Part of a small language model's weights.
Architecture: LayerNorm before each block, learned and rotary positions, biases.
Training: a variant of Muon for these matrices, 1690M tokens, 12894 steps.
MLP neurons of a small language model. Each row is named by its layer, matrix (down: output weights) and neuron, and shows model dimensions 309-372. Each number is 128 + 32 x the weight over its row's rms, rounded and kept within 0 to 255.
A block is one neuron, or neurons of one layer that tend to fire together. Before each block is what it responds to, as a language model described it from the Wikipedia text at the highest values.

Given names or their word pieces that begin a person's name in lists, tables and rosters, just before the surname, e.g. Troy, Davide, Sh-irley.
L4.down1614 [104 167 152 110 145 129 145 114  94 106 136 169 167 178 138 137 116 132 130 167 113 162 198 105  92 138 114 170 163 121 109 133 123 139 122 154 172 138 188  98 168 162 139 154  91 159 114 100  65 172 138  65  82 200 142 137 101 160 121 158 116 157 109 115]
L4.down1834 [ 93 147 132 132 107  89 150 133  85 103 121 133  96 108 123 123  94 168 111 124 154 145  99 143 105 132  87 148 116 164 197 133 203 118  98  85 134  83 121 181 186  88 171 109 105 125 132  60 120 127 200 199  54 175 126 158 143 158 102 126 129 122 139 135]
L4.down2406 [165 130  76 106 144  94 154 152 168 202 169 121 157 129  85 110 100 162 124 133  97 163 165 133 177 137 130 124 122 145 135 130  75 152 119 103  88 124 133 113 169 171 115 132 148 132  96 104 153 166 142 156 104 128 116 129 159  11 121 131 150 139 108 119]
L4.down2509 [101 127 119 160 119 116  92  87  92 185 168 101 100  96  87 102 126  78  54 124 134 100  86  98 108 167  84  52 109 110 156 196 105 115 164 155 135  68 110 169 152 134 114 138 143 100 119 101 162 121 125 134 155 148 161 118 141 133 108 177 102 166 123 110]

Second or inner subword pieces of proper names, mostly people's and places' names in tables and cast lists, e.g. Har-ald, Mil-ly, El-ton.
L2.down66 [120  97 139 118 134  64 127 102 110 112 138 131  92 126 102 176 118 127 107 126 158 192 127  67 157 117 156 115 109 131 125 122 143 134 102 172  98 106 117 126 138 110 134 189 115 170 116 137 154 147 162 155 159 142 119  65 175 185 196  96  85 176 165 124]
L2.down176 [145  56 113 105 165 138 143 130  84 103  82 129 135 117 135 140 145 162 168 148 163 142  87 135 137 132 153 151 114 115 134  85 179 110 188 142 144 145  32  88  95 115 168 113  94 113 123 160  59  96  46 112 101 110 161 116 149 151 188  75 135 113 111 116]
L2.down301 [ 91 119  67 108 156  71 159 131 168 104 116 142 104 145 148 183 151 198 126 198 140 124 109 127 146 151 133 165 132  94 156 119 111 134 123 153  93 112  95 177 107 105  79 129 114 136 153 173  71 124 129  99  93 181 132 153  90 115 147 165 168 198 127 110]
L2.down884 [144 140 137 124 127 140 104 119 114 100 163 150 156 145 105 129  91 139  91  55 126 152 164 205 124 148 203 126 116 125  97 156 131 138 193 115 138 111  76 191  90 137  91 149 119 137  41 126 156 135 101 129 138 179 139 160 159 125  83 170 163 107 135 137]
L2.down1341 [141 150 117 132 104 114 125 146 159  73 146 102 134 133 187 123 131  93 152 139 142 114 247 130 125  98 111 169  72  61 103 132 152  80 177 166  82 149 136 141 197 118 102  96 107 178 107 106  92 121 193  98  74 103 134 121 135  98 145 140  61 119  87  78]
L2.down1371 [169  98 112 105 187 166 125 170 105 153 166  42 197 119 107 116 126 195  96 161  91 195 118 125 131 177 152 100 125 132 142 114  89 137 111 144 100 134 172 165 120 123 165  50 177  99 117 161  99 116 115 163 143 158 121 167  71 148 141 200 121 179 137 118]
L2.down1399 [141 129 128 153 135  69 139 118 109 172 103  90 132 196 171 169 166 117  75 171  91  96  94 166 153 119  58  73 100 123 118 161 162 102 133  98 105 140 127 100 182 115 125 126 127  99 122 131 152  85 138 139 172 138 164 111 101 141 147 189 145 147  72  95]
L2.down2136 [ 95 137 132 155  94 116 123 181 123 127 165 136 111 105 113 171 161 209 144  94 157 169 123 140 134  69 147 186 115 114 189 183 216 144 125 142  90 159 107 157 144 112 133 118 144 137 161 142 155  78 190 112  96  92 159 155 135 140 117 122 146 140  48 140]

Separators such as table pipes, en dashes, hyphens and semicolons directly between two numbers in stats tables, scores and ISBNs, e.g. 2–1, 8.5 | 1.6, 192-6.
L5.down362 [158 136 103 192  88 162 102 148 117 122  97 138 106 178 109  92 141  94 148 124 138 136 119 162  92 129 121  98 129 138 180 108 128 140 170 133 200 144 157 149  97  86 148 130 127 145 142 164 141  90 137 184 143  77 152 191 127 125 141  94 189 147 155 131]
L5.down962 [166 177 164 121 163 146 164 177  89 120 128 168 123 138 112 134 128 113 141 112 119 148 133  83 129 122  86 147 122 142 152  83  81 179 157 151 135 115 150 120 175 122 115 187 136 130 116  61 147 125 122 164 159 109 128 158 134 118 127  79 181 164 153  90]

Column separators (pipes, semicolons) and numbers mid-row in data tables such as sports career stats and election results, plus some weak words inside headings.
L2.down111 [111 117 183 151 128 166 115 108 171 140 164 125 177 135 163 169  91 115 201 129 111 145 110 154 143 161 124 181 158  75 153 171  86 160 149 151  80 122 120 126 125 114 105 158 107  98 148 157  67 141 146  68 114  75 107 144 121 170 146  99  98  98  74 106]
L2.down897 [115 151 116 120 143 117 146 178 118 128 102 176 159 120  68 150 133 141 111 151 104  87 157 131 152 152 152  94  88  68 108  64 155  88 117 170 138 124  86 135 128 171 143 181 198  83 102 134 118  98 139 144 109 168 134 167 110  99 125  78 142 105 120 151]
L2.down900 [173 172  84  93 175 133  63  83 139 128 116 143 131 123 141 158 104 114  91 133 150 112  83 111 113  92 104 165 191 122 200 150  91 134 140 118 158 112 189 138 147  95 136  90 110 130  91 147 128 132 136 181  83 145 120 190 109 188 208 109  89 106 169 134]
L2.down1416 [111 109 134  99 126 123 149 167  74 122 128 157 138 170 154 170  88  78 204 114 124 133 123 131 136 126  74 174 128 146 161 124 156 146 133 106 134 104 179 113 121 160 169  62  47 144 115  65 103 137 130 157 121  84 137 151 116 157 118 196 101  93 118 161]
L2.down2105 [ 64 110 105 173 137 134 163 120 139  91 107 173 113 107 113 115  93  95 154 116  82 169 145 148 120 110 168 149 124 125 173 117 155  90  55 227 174 127 114 107 181 105  97 199 151 197 155  78 143  98 149  85 124  83 114 119 129 157 134 177 106 114 117  72]
L2.down2116 [ 86 156 127 152 171 163 124 112 119  89 133 164 124 155 159 146 129 144 110 116 105 175 125 102 132 153 181 140 129 174 131  89 113 162 159 161 172 131  80 197  98 170 162 124 152 148 157 153 171  99 154 155 117 113 138 122  96 110 132  98 118 111 142  64]
L2.down2131 [ 87 136 178 187 104  92 115 145 137  87 153 143 103 174 126 170 127 119 136  81 143 139 129 106 157  98 118 101 100 143 199 133  99 142 131 162 100 122 169 104 139 141 137 180  78 118 118 115 135 112 154  68 131 104 115 147  96 133 127 128  72 102 157 142]
L2.down2432 [ 76 153  91  97 117 166  56 150  90 144 170 157 126 126 190 169 104 147 155 182 140 131 130 154 189 185 173 101   0 105 145 119 141  92  77 115 187 176 198 136 113 167  41 114 103 157 101 133 113 129 153 110 107 104 120 157 149  97 135 134  75 147  80 129]